config.yaml
hidden_size: 192
norm_place: "pre"
qk_norm: false
tie_word_embeddings: true
parallel_block: false
learning_rate: 0.0025
beta1: 0.95
beta2: 0.99
warmup_steps: 536
decay_shape: "linear"
MLP neurons of a small language model. Each row is named by its layer, matrix (up: input weights) and neuron, and shows model dimensions 16-111. Each number is 128 + 24 x the weight over its row's rms, rounded and kept within 0 to 255. Numbers have three digits each.
After each neuron's rows, "fires after" lists the tokens most often just before its 100 highest values on Wikipedia text that the model never trained on. A number after a token or word is its count.

L7.up705:120161163141122132118161100150194122144140144173182124105174072114133107165132165141124122139095124087138140122140108112140118149172148128125103064135135131145096133158102107142099083108127134111159105148167121130120142113127145110143089140122125122129115164156162164152156102161141100102
fires after: "." 44, "\n" 23, "," 6, " Du" 4

L7.up438:107115130167164115155116175144098109119081130112151095108140111166119053131160105171126097155132126130108140092140142111119120152140177123094131091112124157146100156139168111125121141163124117138091159151131118145113137148133148098177153117127111156136103142138155144136109086108114154124
fires after: " W" 23, "hi" 13, "w" 13, "ent" 6, " H" 6, "W" 5

L7.up254:107132143121122111135146136119151126107094116133141103099182089144144107133142152094154065141065123109133141118098107113073142150124116087130098070121132130084130110133067130131103118118119111126114105159136141163183133117123165134108108151152122115126141121124130143154106113164140155092
fires after: " " 31, "." 13, "," 12, "\\" 6, "\n" 6

L16.up494:115149158141101127142133102136165112091117135162135113110126117156210092143121131123151124149099081126092128074121126066135117132113165172144111178105127119092086164116128138088082110124131079127129117118095121178113106117177146109153153126117122126124076123134151153153088121154128094160
fires after: " C" 23, " f" 16, " F" 9, " c" 7, " " 6, " Ca" 5

L7.up579:124136156139130143129130133139158110122114184164123104116153108129087065173095151126109102137165138122070110130125140113104131137129122132122086098134105143140142115121086124084120091109108128135115132173127125183156130121121158132132116131082128092095114134141129141196088110161155129070
fires after: "\n" 34, " (" 14, " " 10, " |" 10, " G" 7

L12.up64:122142111161140136155088120110142127103129127114152107110161115137108118149104119126118132147120110154073096130113090140160168130097114131134113127150135111142114163111113136160113077148114135106107095102151084149148144093125146149139134162108118131112150140122168141139076142120152124099
fires after: " P" 23, " C" 15, " " 9, " p" 8, " O" 8, " T" 7

L9.up697:106133140124114133093148147131152122118133163126103169117112178114136165172119136114166116117127116114104116088125120164124148119163101130109139130117055100087103127081146147127116145163119133113130127122114123142135148129153154150110124184129118122083094124153129179145110176140146136114
fires after: "\n" 25, " is" 11, "ad" 8, " S" 6, " in" 6

L12.up186:126153166165118139142145137127155109150151122151116127117131149137114116081169122128111103141138157102068085118115143086114119121118138169109137075140140118102105134088131195087080125160095093168147150134099110130117142115159117102147130168114108142132121103098140151140103132080057128118
fires after: " " 36, "." 13, "s" 7, "im" 4

L5.up415:080123122126135128092170088166170140105159138108148192102138134130120102118138099126096144156122145149078115116100128141143138123135099111146105128137131149130154110112123129151132148124105119120122084192090126147118125122152130140136078114140113107120129117130141137146125113133109085099
fires after: " " 24, "-" 16, "|" 11, " V" 7, " g" 7, " h" 7

L12.up62:122166163137161159106122139172115131111147155123155177127127109160112071142104112150110084130137139160115151048089159120171082124103143095146137122141105115132157125105147122100125127146124126140116110144067084102099158136162166137178095120157114136131125103083114142147178132122152170109
fires after: " W" 17, "w" 13, " f" 13, "W" 10, "H" 7

L5.up486:176096103145133143142131150143130138119165132153096081106132120133148071153122099108155147127127101148108095126114147149117107138122144120121116110093129128134087130153128182174110146119108127112152133150142091126168145127133081157111180155150155127116112111130174138114120142130123100103
fires after: " |" 58, ";" 12

L5.up459:118142136119087177093135113087166144132118135093098141127161122158128173152127113129140133154132111133135078136152092108166097098155128129107097131135106129130118141063147138128144161089098124064123143100096098104118137130115137108138122121131127126113132106135141116139161107126145141170
fires after: " " 32, " re" 10, " con" 7, "s" 6, " pro" 5

L11.up755:114105132118098155094098123115165121068121166116153146100117138164093141120134088152135156155115095152101120107129100113175110103141096107118137150188129117121126138120124162145114121151105208121080113116160107130102128103140111080142099098119108082139111162123166128130121135115125180139
fires after: "man" 24, " Man" 17, "an" 7, " to" 6, "t" 4, "gu" 4

L11.up470:118145126116124129104164074122142129135166143079137153111122156136132094174073124110109131145086085156094136130136107126147102097152112131153132112160150114100090122077099142138104084110112124130093075152132077132154152174113115092138177173105130131130100145108164172152155135125142118121
fires after: " " 57, "\n" 13, " D" 5, "ir" 4

L12.up521:139141131127078129143130130133129106125153153088154131110163132140119129115111154137113140150145124192138124140157172117118137102088120085170103086157159148156166140114103138122138110184114135108111133123140097121124166159142138125103128151106149068108111126136153093168112083125156147092
fires after: "," 32, " " 28, " de" 6, "\n" 5, " (" 5, "s" 4

L9.up148:092156165149117097114117114098154120082129122120141136117125102133123139144148116131128147147126172162149118073107112111097086144098133125088149106137089167118104124111156143147120147141093156096084114155130156185156143142126098169157145100129112110069117106141151104134151096118133139101
fires after: "un" 27, "n" 20, "ic" 9, "in" 9, "an" 6

L16.up158:127104155128145130127123126147153143155140099080073117131181128138152113111079117104140132155158121109134122114110137090127124156137124170124104181142093125113147111118115156125137141120110098120123137149100100155127144071173147138187135137122110122117097142124175115139144122126135126120
fires after: "s" 40, " S" 14, "is" 12

L7.up571:146134139131135127132097168126107126106186122141172128125122106141167109137123135123141118134132058099103125093145175113130186039155123120179137150100114131150108144171154132122108098155125141104122107151108095130117150157140157100096147160146125130136124146140146133149136118089141088118
fires after: " due" 26, " fa" 13, " Fa" 5, " so" 4, "ted" 4

L13.up314:177137103187168070114136158113132130109143044101130146126124089132125123111115152168129144149110150123117155112160153138123142101121147116179118128134089141090116100078119128145083111157104115128095107147142134122129120143158113107148072138156109127099173136135112146122121140120114149150
fires after: "\n" 28, "==" 9, " R" 8, "n" 7, "-" 7, " La" 4

L5.up572:086164169136135132081169076161170152160147153108094151104131122121107114114130138143096139133079121158094096147147138133155118142141107077154127146140142142110141112117120141109111097141122120134128113177087125139147125104119141142148086156115120109111115141122121173134143132107146163107
fires after: " " 32, "\n" 30, "==" 15, " (" 4

L9.up477:102114177142112141153126102140155129087114137137149143106180100159142109115125134102161128107113147133090128112141106081129157129091125096115083113141111106117115113108101136106127152106114116076100089130106119140161176078156144111139143135124144121090094146141137160159100124107127171091
fires after: "," 25, " |" 25, "M" 12, " (" 8, "P" 6, " " 4

L7.up586:106150160108146148148110173102152120117124131102077115127127126130148096113104117127166122150129147108107145117101132141150182080128110058149127142139124150114122138143109137100119122160117122096113142153093091132141155156182152143158078130117134129123162123140122135118125124108110157116
fires after: " the" 26, " 19" 16, "-" 12, "==" 4

L14.up238:159155137144112071124126172144161075105141123148119173137093107120146108149143186191120126173131126174162097101150098120139106060186087106173093120147114125104129140141129131150094133143088151091138142095158089169122168126117150103096134119123166110138137146121123149092083140087132121089
fires after: " 19" 58, " 18" 15, " Mar" 7, " Mi" 4

L12.up632:122136133110094163120137081138175137104125091128129147094138123122157114100129135139151107143142176126124083090100142122117124139137128139168157144150147109146091129114155125090143110124115176122103135136067118116093121114115097137095140144123153106165134070115137132143115131099146131125
fires after: " ex" 35, "s" 19, "p" 13, "op" 8, "im" 6, "po" 4

L12.up404:127124138147097125128164191128176106114127114125136091104145145120106109100117113199121130126130144148114135126103141104120105091157139154127099107125136090122102128129094170152110149116134118102136129116139127138111158107125151150147111154107123162141114086149125178191112135101164180086
fires after: " D" 18, " St" 18, " d" 13, " st" 12, " K" 7, " E" 7

L9.up420:076146155146094149171129115164150089101135138153155179076146113132173123152122181120129096121133156098095122104135107133106115122145110135150091119115122131116107133137096092096122094080141131106118131179096100173119166116143131109105102145086129142074103129149146166168111107131186152107
fires after: " |" 25, "-" 24, " a" 10, ":" 6, " in" 5

L12.up111:114124143130144145134118116140162124101143110146124148109156129144108099125122088139133123150145162107107144124125157140108135154143132107176078129143121121138088095085140158098089065095090138137103116162147132116138139138164125121138162141108105147095101100125134155169116107131147173081
fires after: " " 51, " \"" 30, " (" 7, " T" 6

L12.up678:103151135149129113150120164158143096091121085149129179084151140114147083091148123132101120151138127118118118094136186133095134143163097073160126142183128124121165123111111122121115102129122109126126129159109079131094138112129156131114108158107131145100073134132161142136116117141170137156
fires after: " |" 67, "|" 23, "-" 5

L14.up559:091140141098131095127157157091143128109136139093114156083128164140123122153100133127136155141133178121135139129126153152107089137130136132145096113145109098085089126093132093122105091120098088077108094107115096142125122130144195128156146105100104107133107085118122148149144115109152161109
fires after: " " 75, " S" 9, "t" 4, " a" 4

L8.up275:127154185133141145119158103093179133115127085163130187121169140130164090156108137123152112131094129138117143127135148122142105154148105101178139135136143110116118129097098137137121112108108157114115102163097074130124154115163124169083075141139121080133132134118176193127128090110171131089
fires after: " (" 48, "s" 15, " " 10, "\n" 4, " In" 4

L9.up561:096149161124129152151130101155118146126141126120158172112167130155109083099134106141148121134132113164079101143105141111110089133170124122141097089141129142115120144099099141134098146125094148109097113148142147107129118139131091155159105128143129124094078122110137150129131082114144144102
fires after: " " 72, " Le" 9, "-" 4

L17.up28:134150097127150145145120141104137112133146052120130167101073111144124152146144161137153139135156150145124157158127151075106140128185106091156117113115096129093158115124137100108101098130115153117126121162059117137123095137169153157142087136120177104150143107115125121130173105134108123135
fires after: " " 32, "-" 12, "|" 9, "\n" 4, " the" 4

L11.up131:118145182146089118154134177134111099142120134118141122111171125124146160130091138155150123119124123120108094174110162129141167123161083119118126103104136138099131118130120070112116127116120145109188129111114160142073136134099161099117088138132105110159111130110145191118124125134134108129
fires after: " be" 13, "e" 11, "y" 9, "re" 9, " He" 8, "ly" 8

L18.up572:120169132132157123101164146183134126106101088112134094098153138135092120156158133133109171150132133135147111128128155100179142142159070125173136126123119128096133147112137142130096085157098128150139146130084117130110142105124095111157097169090149126107093126133138134197135135147112098141
fires after: "." 34, "," 21, "I" 5, "\n" 4

L11.up609:139140164133115126147175104149108094113107123147111147118131120154147100136143148110148124126122150101121141126090096123119150120167123104107058112100079136173096132119155114087110118119134166114104142143099130129136159131127126106145129158094122112137086109136104159202097110130147150141
fires after: " (" 34, "\n" 16, "===" 11, "," 7, "==" 6, " and" 6

L9.up713:068140166130113144136189120168173120151182127094132161084153139111197120119159129112123100121136105126095134072134150147123144139134061056102099143134092109118110135108150115158127097152124159132119093164104124134141158134141134152134084161116130154110119154140147150175098138094161149137
fires after: "." 38, "==" 26, " |" 12, "-" 10, "\n" 4

L12.up129:141131137108140153098115106124126115100165134126153145106147127163135090127127160102141142165171131114102112093130208112123071082155118156154137129120108149112111128165165147095125152136124101099110107180068151175138109113161177150120146158155091137156135125155099132142113106100141136100
fires after: " a" 17, " f" 14, " fa" 12, " so" 8, " F" 7, "th" 5

L9.up327:140161145124147162139154140157140125099123118130123132125156114164135085150113134124110163126118129097149107109152158092182130165148086116166142098116102085130133117126120114117122108127112157097149163142139101160126106147138115105122102130129101112145093147137122138173124107141170123144
fires after: "," 62, "ver" 6

L14.up224:095125131154091123104098111128107145169124144096131146102146099147159077092112121167119128178184100105153131123119157129132088098125114104124108121146143146104097133160157134141099131114101138128094128110115143191158135114099196110122128137137128116103137105167104114142119178092115121088
fires after: "o" 20, "e" 9, "co" 8, " Li" 6, " se" 5, "ne" 4

L9.up272:088117164119112106072093127144122123099134145134101125133154111131130150113105081155169158139134108120193114062131120097135120152089163118104126112100122125117138146146102156124123127114112167126101102160131174149124142128132119122150162126177098116156129151131116109143168142114111170132
fires after: "un" 23, "an" 8, "if" 8, "il" 7, "ir" 5, "ult" 5

L11.up740:151131068157121160118117115144173166094106118159065066088133097103145125117120162143131150098128153153117126160161120086188129115144106137109072149124117155107105078165174145151140124116139124111159146169173092128104139131127151118132114119150127128107085107097129129115113132143145144121
fires after: " |" 36, ";" 15, "," 8, "t" 5

L11.up317:089164116112157119155127113133173130128131145125187154112136166151172125139143134105129142162100137129141133089067124122111122127169113130117100094149144158081131144150082113135116141100115125110116124157145095128138121103148105127146138132102140117146073141196136143119079121142138141098
fires after: " C" 23, " B" 8, "C" 7, " G" 6, " Ju" 5, " by" 4

L16.up567:138135130111204076134109086147137116124157116140098160119131141161131126115100150123173143118105056126124112115148140154146097135142135112196173157121125127142114122101132155141128150142151171111102103141134172156151149073147097104167115122123094122096121112145170142130112150148121131141
fires after: "s" 27, "ur" 15, "c" 8, "us" 8, "or" 4

L8.up590:104123195106102136107123120135140111142140198144107186117173107126144128137106131123116078145193118089119094154138115140136138108127105144105105094113132152120115124175105108110127152130113117116115131146144109136131147132132154084114087125118136161100099166152160135176134129090152152105
fires after: "," 28, " the" 13, " (" 8, "ne" 6, " " 5

L18.up265:119173121120096143073174132138185120141160111081119133123144132127123108115143161141110121153164109159126121127082107113110083198140117143115089152167119111098158135150163148116145114122094085150152146138129146145143130077122160157143132124130091126105126100163133098138123147135121121082
fires after: "s" 26, " " 21, " c" 12, " S" 6, "S" 5

L13.up142:137093121179136105130158123152157098103123093138111138123116127164144137104119096170148157141106135113064148105107138112125149128138128121096117106104102107082101152114096162134086147134100094109125140131136155136124123129131193116132104145133119137110134153146156141143121113122129138107
fires after: "st" 35, " st" 25, " St" 11, "and" 11

L11.up226:097150148123123092120153111135166099108141100129121142090164100141102118151120172147110101163181151154123118102171118107092103122107129105119114166139115129121114122088133111091127132172101134135123132132119114152100158124140180165129120138087126137119079106146153150187134093107152180096
fires after: " " 75, " p" 6, " P" 6, " (" 4, " w" 4

L18.up448:113163129106102121128121124138087120102172107143114123143130153120187132158104115113148100130109155104142135161133150161111158133124080145118126130098116103100092133105137156125101146184126142120128158166135150152139183140185116135166110164138137132147104119140163145136131091145143162092
fires after: "\n" 33, " is" 11, " \"" 8, "s" 4, " became" 4

L16.up675:113141143126120121116136113158183161086136172062148160135175146151136153095104129124109149129119130168092141119126149123114110140184115081163098143160124152141113126128120168136157125153111153120114104169150154128139095122151119091099105157131118108096113102117125142161119108125159199101
fires after: " " 32, "s" 25, " (" 8, "ri" 4

L7.up404:088165158152121106138168131145133146127118110134123103106141136136130137072149141107150106147119132123124128147119139111114105116089096096073125123108129132130103129143096197136122123107093084109129192155115110110138111113133141119114124169154103096142140122126165167144102150126120111108
fires after: "." 36, " |" 8, " " 6, "5" 5, "2" 5, "–" 5

L11.up641:103142162141136087128095106138107122116128104123145175072176128163144129118146185158104069131106130131130115156123120122116109139109129105105147129134141116141083113121095153147127146113088115132100174133125144104059112106160120154131122129103122100103095124141136139160143165128118121120
fires after: "le" 29, "li" 9, "n" 8, " " 7, "r" 6

L12.up67:141158198127160132098143113104128138095128124101138121118129127128124162082132134144138118150124138154128150098111101130155108103162142125144162129144160120130112117133096119152093134154095152094126106131137125105134143085134127082141104093125125138103136124125140128120111108107194151132
fires after: " the" 27, "an" 15, "en" 9, "man" 8, "N" 7, "n" 6

L8.up288:113174130136118145150139133133160108137138106133137189090163073139147099153109136149114125119129123113102116104110137151093165180138120078152098138132121097101103132114108155128109129130100158126133109126126120132141134128173141164171090170092119119104113134137174161129116092141140154094
fires after: "." 46, "\n" 11, " " 9, "|" 5, " |" 5, "==" 5

L5.up63:158124147145092094111115117143178111042140144161125135110105121163152147136105118153139131137196118123101081105135133113146121136168110124115149110122143117098060121114133120064121116125141120101095118124122115096126111146110175125093121111097101120103141137133144131149117123128098179137
fires after: " |" 36, " " 9, " a" 8, " an" 7, " 0" 5

L13.up328:119157121124120161120134107160199107119129128141138134130126121146130106109111172144135086137133127126082101102100143100132114084165097122133122133136116142098087130109113142125117107086116098089122102135066104134081157108094126108110150145102111135089084100113129175117138121160140145076
fires after: " " 28, " (19" 18, " 19" 12, " 1" 6, " (" 5

L17.up158:161130157106140112112136096098192134086135108140111155121122124125108081149113082130122158096117148155109125118106121127133161099094138117152104134093184116131078134146090142129116095100128150102102147107132123167145146124126129118119134141155161099083154130126109133119122144137160169081
fires after: " " 36, "\n" 16, " P" 6, "C" 5, "e" 5, "T" 4

L7.up265:067131144174136130126136146113130129123126161165120130127173098135110124119162120113184105115096113096111149107135173097134161127148114083144128114131120162109142121091134150131108133134107150109148123169108072118130152152132101102116108119103133138146110116163154153145123143126171177174
fires after: " (" 20, " \"" 11, "-" 9, "\n" 9, " and" 6, " to" 5

L9.up72:101165156160123086111095074158110127122135095156166080112193151130145110108093159151159120135111117126126064146129139127142119133127141127162133105149112111106126147156102165129112113102106099121120109113115127133092140117132104110096129177123104137136101120131147160118167133101116149085
fires after: "li" 23, "le" 9, "com" 9, " Li" 8, "-" 5, "lo" 5

L16.up543:076121175152127135116173105163127131157104156116112154077125123105169076137105158145119140148134137125164110105091125133118139116120124105127160133132103179135144150148171110145134128130127135121089127118125191136125134108097169076144128149137089129119106121115143128136158137110135150134
fires after: "e" 13, "ra" 10, " E" 9, " Se" 8, " se" 5, "lo" 5

L9.up421:107134163097135159120137091162156116133163123079151137131183115105142105123105113105107097151130157153129134135125178106111132110141106118140109147150115126120109135076158163077115136134107135117097114139138085147127139117154148111112112142092144118117105134141175179129126066149170118080
fires after: "\n" 28, "==" 27, " " 8, " con" 5, " dis" 4, " In" 4

L11.up135:097155147134156107170136127145174142086110130118183082119137091157150113101141147115136099126152162110033115107142118103132125116130152107141097084121131132114126122133104117122101144147137148125067129179138141178136164145150148146121123129126145130093167154137137182141105103108114128104
fires after: " f" 18, " H" 15, " w" 9, " F" 8, "t" 6

L7.up54:107138137164148146092148076141163152110111110109106137097150122133119134113117102150114131180138146098131124097131095101084131161145123132094140116104127092178116108123130168120126122144105161149122162120079110151123115097136115154126181148111096125125123112114118155167118143131125133132
fires after: " ex" 23, "im" 8, "ne" 8, "p" 6, " Ex" 5, " P" 5

L12.up97:109128157110071131135066091152158146124155100101140199085119120106174125127101157125179144161147128123092132128136122120118153109135131110141126164141093138147113135147181109113118076132086123138102104158083130135123141110126143121087132125139147125143094169151105144124142106116128127129
fires after: " mo" 33, " Pa" 20, " dis" 9, " pro" 9, "p" 6, "-" 5

L18.up739:127143121118106134131107108139189167142133134096145162102130120150157109114114140101165129148131121162127101148128113132088071156128156112171106140114130143134108133084177138103126094161118189125105089162115143104115158104132168157128131117127177116113135119101145138165127088102140142144
fires after: " " 30, " p" 10, "s" 8, " dis" 7, " sp" 6

L7.up539:155162126130104110120111085123151124085176111127118144094114100151145142149150152156119087131181118084136105113112098117126136158173094106135077122109109131089118133148147131095127174082127180100125148133097130168085112162125157112159124171104126110111115188149148118122126121167130114155
fires after: " " 53, " the" 6, " Li" 5

L13.up580:148127139150156151123119124134151146118160148125146117147133126133111078143130120110105090150108137118138138096178186118121148090095125127122148142129118120127071128156127154113142131152091142125091138131108049160087135166127119119136163164148134115117102136156109121117112114108131091112
fires after: "o" 12, "F" 10, " due" 8, " fa" 8, " Ma" 7, " F" 7

L9.up76:135143181153145140111155106181158125089143090101140079102118110121112125112127100114067125154128135138137122143119161098166114158150123084185147100132139121117137127105147118105100115151104120103134154132120124172118143118140116083129090157111104140110096133153153151174120102148151098161
fires after: "," 34, " the" 23, " and" 13, " while" 4, " " 4

L7.up171:139171166142133149186131116110103127164143121115158099118118113129111143187122133139141088136098148126108148121132134132100124144117106157127128088119118150137108130111072133151100112139120160104157141148146127145135130140161122143088097145140113124106115131136144145142095131139150153081
fires after: "," 16, "J" 10, " Jo" 9, " Ja" 6, " J" 5, " K" 5

L7.up348:077125139161106130128121139129120096119104148124162100130144143122107103136108184140093147136139128149139101135113153128123082120138118111082119096146122153119099141136105098122112143110096175129154134131131141136094116135127147129138092124157089122143071138107168136132121125133134101149
fires after: " E" 17, "e" 14, "y" 14, " K" 7

L13.up366:097160138130142081098158142100171111114106163111095136110110117132134128134142141140114094162166167115101097105094169126089094124166160112160117124117086125104081152128156131139129165115102167143142121138108106155085123144122170172152128139088110112088106111154113156123103145137128147133
fires after: " S" 29, " " 13, " F" 8, "s" 8, " f" 8, " a" 7

L16.up291:120181167147118102108150121120179098063115160140156178102149093158154139096109148129159105126110146112121122090133085096144130128159097123128093102101126165098081110086117107112086139102132118130107121110136105129133144098120105083121150119116128129088137120139136150103099097138121146156
fires after: " " 43, " |" 14, " (" 9, "s" 6, " f" 5

L13.up220:113148126149117139134110136126154149129108103122087075140137128111106114117127107144142129146118129154141094157131103105154115145147168069102103149167144138079111091146134154137126130189200113150145124128143140137154098110142165113112134091155099116135134113152138130109102167117098109097
fires after: ";" 28, " |" 25, "e" 5

L8.up707:130129172118136158094136104133216120125128158098173153124155112134155122131124135093128120140097138126136143116127161129096109145147091072132094154151095149129109155116138108092102113122117144140109097158125112116129144141154117130109089162088120131134126136128170172148085145124168181139
fires after: " " 32, "." 29, " (" 10, "," 7, ";" 5, "\n" 4

L11.up582:110104129090142127141127117165167098091138090130097123117105116134157137155095180118144097166106116122109173119140115105108123122120152114157141140117106116114099150116151118140115161161124123100105139116110157126145163098112138130124126108120155104112106113129170114127125139125160128123
fires after: "s" 59, " as" 7, "ec" 6, "c" 6, " became" 4, "en" 4

L9.up740:119194185136117147107103149147167112139142156109156121098153102132089125104122107160167092163154158119119138126126163129135152142157121081155119115146123149145104141134133136125125086156098153099135134149126104146082127113176119089127124106139125119124072146138129202150130126117144134147
fires after: " that" 19, "," 14, " " 13, " \"" 10, " where" 5, " (" 5

L9.up336:115152170143120168111165085114160140082136106088159204104116143133131133147083141137109108114113102135091120136148112122143106099120099103118103137140097173091098140080127131113123132147115143118085122124077102127124131148145141122158104176104159083122151169130164176150145119159133088126
fires after: " " 62, " (" 7, " re" 4

L11.up577:066162127168155102089122127133098120076107137129128109143115131146146110118156118149166114144150110119153134056109145110073110109119126142102139099096144128135111143185154145153135174145120163119140110147159130182121128150118127159119158115111122132083118110157126128105148128088119140120
fires after: "ol" 23, "il" 20, "f" 13, "in" 10, "un" 7, "am" 5

L12.up645:132151119141134147148121134108145124108127146133054162132117096173177127096143173087158107106133110108120171123076119142113132131132150106146055093087136086102110089082145143095115100175116145130131157121122101129120168123130150090139156132136134131128121118131152145149112143095155157093
fires after: "==" 30, " ==" 15, " in" 8, "===" 6, " to" 6, "ta" 4

L9.up96:100125118112123081154174131156145156129093138118101123094131113142140118074145085173141128147094128097116146125074149122108158168129131134140078091088116109117094155117155159134105127139117131102091131120145152127134146127146135157127089183144121130133151128150168145122114132138133128135
fires after: " st" 18, " St" 18, "il" 6, "ir" 6, "t" 6

L17.up58:139141123165073158132133098112183101122118132130185144112105071163170071117079110146168137148146104100068117134143144107105088117157135115153115145121148120158127113121156161103117097114093115128150072144098130130126120109118128157147130150134118112100099130088109153168085075084133136111
fires after: " p" 18, " con" 18, " comp" 14, " " 10, "ro" 5, "s" 5

L4.up652:102137129153100156117129083133136134151097109097139132111176123140120125130128106128143094147095143142116168129130124129126174134091102109114114073114138157097139120125101139085124105164097119121118135160088110140168121137144138114110126203116094111147108138125167125166091145111086148145
fires after: " |" 32, " " 16, " /" 14, "\n" 8, "E" 6

L8.up388:068158148123137169125126136147127102143151128143133131108164121143141139116128138120147177151127121123121104075095154135139154207183139159115154155137135123129107126133115109123107130104138125128142097118115137211132134087139112127151130138132100100135101093156135127151090147124148132112
fires after: "s" 33, "C" 8, " Ca" 7, " C" 6, "cc" 4

L8.up693:119134121117131096113110159093159130074104139118136117117097115157132104147152164145114104133137128124097102067115091109122111118128150088151136102086099102102087158175102143136100123150117143124117121089116100172119110117138149100148110110117119088141129140138126126125090185136115174083
fires after: "H" 15, " D" 12, "T" 12, "M" 7, "C" 7, "A" 6

L14.up60:134148127112140088138105114113154093092129122095135141113152158120139118132124119158128117095121121138154090097112086137112160135125144074141101098113137096093140159116142143118135153101147113126067091103153132160146188097165127106123126097131176104130101118099126146148136163125136139137
fires after: " comp" 13, "p" 13, "in" 8, " f" 7, " p" 6, " C" 5

L8.up468:145121106147130146126104136185127092129111131132163108112104077141142048172110132127122081117164140150099154068074130127148137131130130096137130095112129119166116122159143139137121110085120136117108154168103160163078143143137147144126113128112101105111137131149150119142122064106105179097
fires after: " F" 24, " W" 18, " m" 10, " Ho" 8, "W" 7, "T" 7

L13.up237:071125153140099110098132147141123149121104100131087119113158131142122132079149138147146147180148092131136142120107173126135184068150106183139114140117125089133131143176131119101133103107125127115131097088103136176132148098104172098140137152151114117127131096154103132130123140106096129112
fires after: "po" 32, "o" 17, "co" 11, "ce" 9, "ca" 4

L8.up145:135143142115116110096162130131165139150151123159130135082154134132122108103133180105125102144122129149111114172110144120152126104142130094101112131120114132117116121158123232127098124101126091103103140123164127123160162130129114126100133182118109105131146140151128163165134106129106125113
fires after: " |" 44, " " 11, ";" 10, " 3" 4, "aged" 4, " 0" 4

L8.up195:117120176100111112113120136167173103122126123113141131100149142142153074159131144104133103141064145111111090156103157137137135111161084102159099129142135114109150140139114132099120128160130093100119072187141110134152131123171149108118119154130111103130125114112147181151123111124138116091
fires after: "\n" 48, "==" 14, " " 7, "D" 6, "ly" 5

L8.up393:132144153128107129139120124169110112178120125136145067108154111147104124159078164119129128123098133141108111153112160113148110104086130142113129121143152172160115133159104115173108171149123169134154142156144135162138143113153122133159112164140128105134106093156130138164123104114121140117
fires after: "J" 11, "G" 11, "j" 10, "K" 7, " J" 7, "e" 6

L5.up700:106143144160122145124140100145164132140132119117156152090178144142100131111131192165117125157143168174102093148136119118136101157145095087153104166151128131099124140127128119114127117092136080140119131165092112119117134114146140110159095149084141138101123123167138156127113126104132129067
fires after: " " 81, " (" 7

L11.up730:119150158076155123123112080121171136060125166134151098134171127134126112146086152129119128125136117143122081113136079137132146132075125104157084127129149095136120151077148154134133100138107135124098086125126147176106171087141174153106112160121119109143105124123092172139092083130148125097
fires after: " P" 38, " p" 15, "c" 12, "P" 10, "p" 4

L16.up611:075110155100126115147088064129157115109156114125102149119142112144104116156081143124147136157161104158107093106135152060131117099103097122117098193141121107131115127147164140125073115140080094091144159131151177135091141144091129152119120120102145167139084123127104125124134125118130140160
fires after: " " 54, " mo" 10

L13.up226:122107145140123113130124141126144143123135121100151130128137139146096070162112125098143113143100107165097128164079130140125096129134123152107110157140146137123108160123081150120123145154078189153145150117128148175137138147123111106132097123110115113099088133137139141118142086111111137120
fires after: " st" 24, " b" 15, " " 8, " p" 5, " ch" 5, " tr" 5

L13.up112:090112142156172083144144134114155099134097145104151158123114146147153109137067178113116110129125152164109117120133117128100100069144141089144080137165094172093083166138082152132108154145098131085119110131147106127145152124121157070127089117145126108159116130176149168108101156100144116131
fires after: " 19" 26, " Mi" 11, " his" 6, " Bra" 5, " mi" 5

L8.up600:095127178126155144129124168109120133116142134165134144115151108162157121115144133144145108119068122079091134121118104106149156120162108116111107122138099152079132136210107167087118150138165127112095121168134113130147129159149099097138086144115152124139153110157163164135153096097150124133
fires after: "\n" 37, "==" 12, "===" 9

L13.up699:116101138129082159110156088143133124130172172105123171131154136148136114129119140122133099140128137135143154149131142104127124122167067146114113143128149142096140119089137169055102119118083154106064118135080129098145132105122108131121075151118136097083084123160166165156146111132136127146
fires after: " pro" 20, " Pro" 17, "op" 12, "ro" 10, " " 7

L9.up702:125123137140106115110117163121181112113137111172154148116182117143107122133094170134099111150126128134083137112124111120141110131138101094144120100145113108113126130152109118108111125151127187090106151159165117148097144100155118091106072126095137131139126141151128157140097118115147134133
fires after: "," 42, " of" 8, "\n" 6, " by" 5, " with" 5, "ing" 5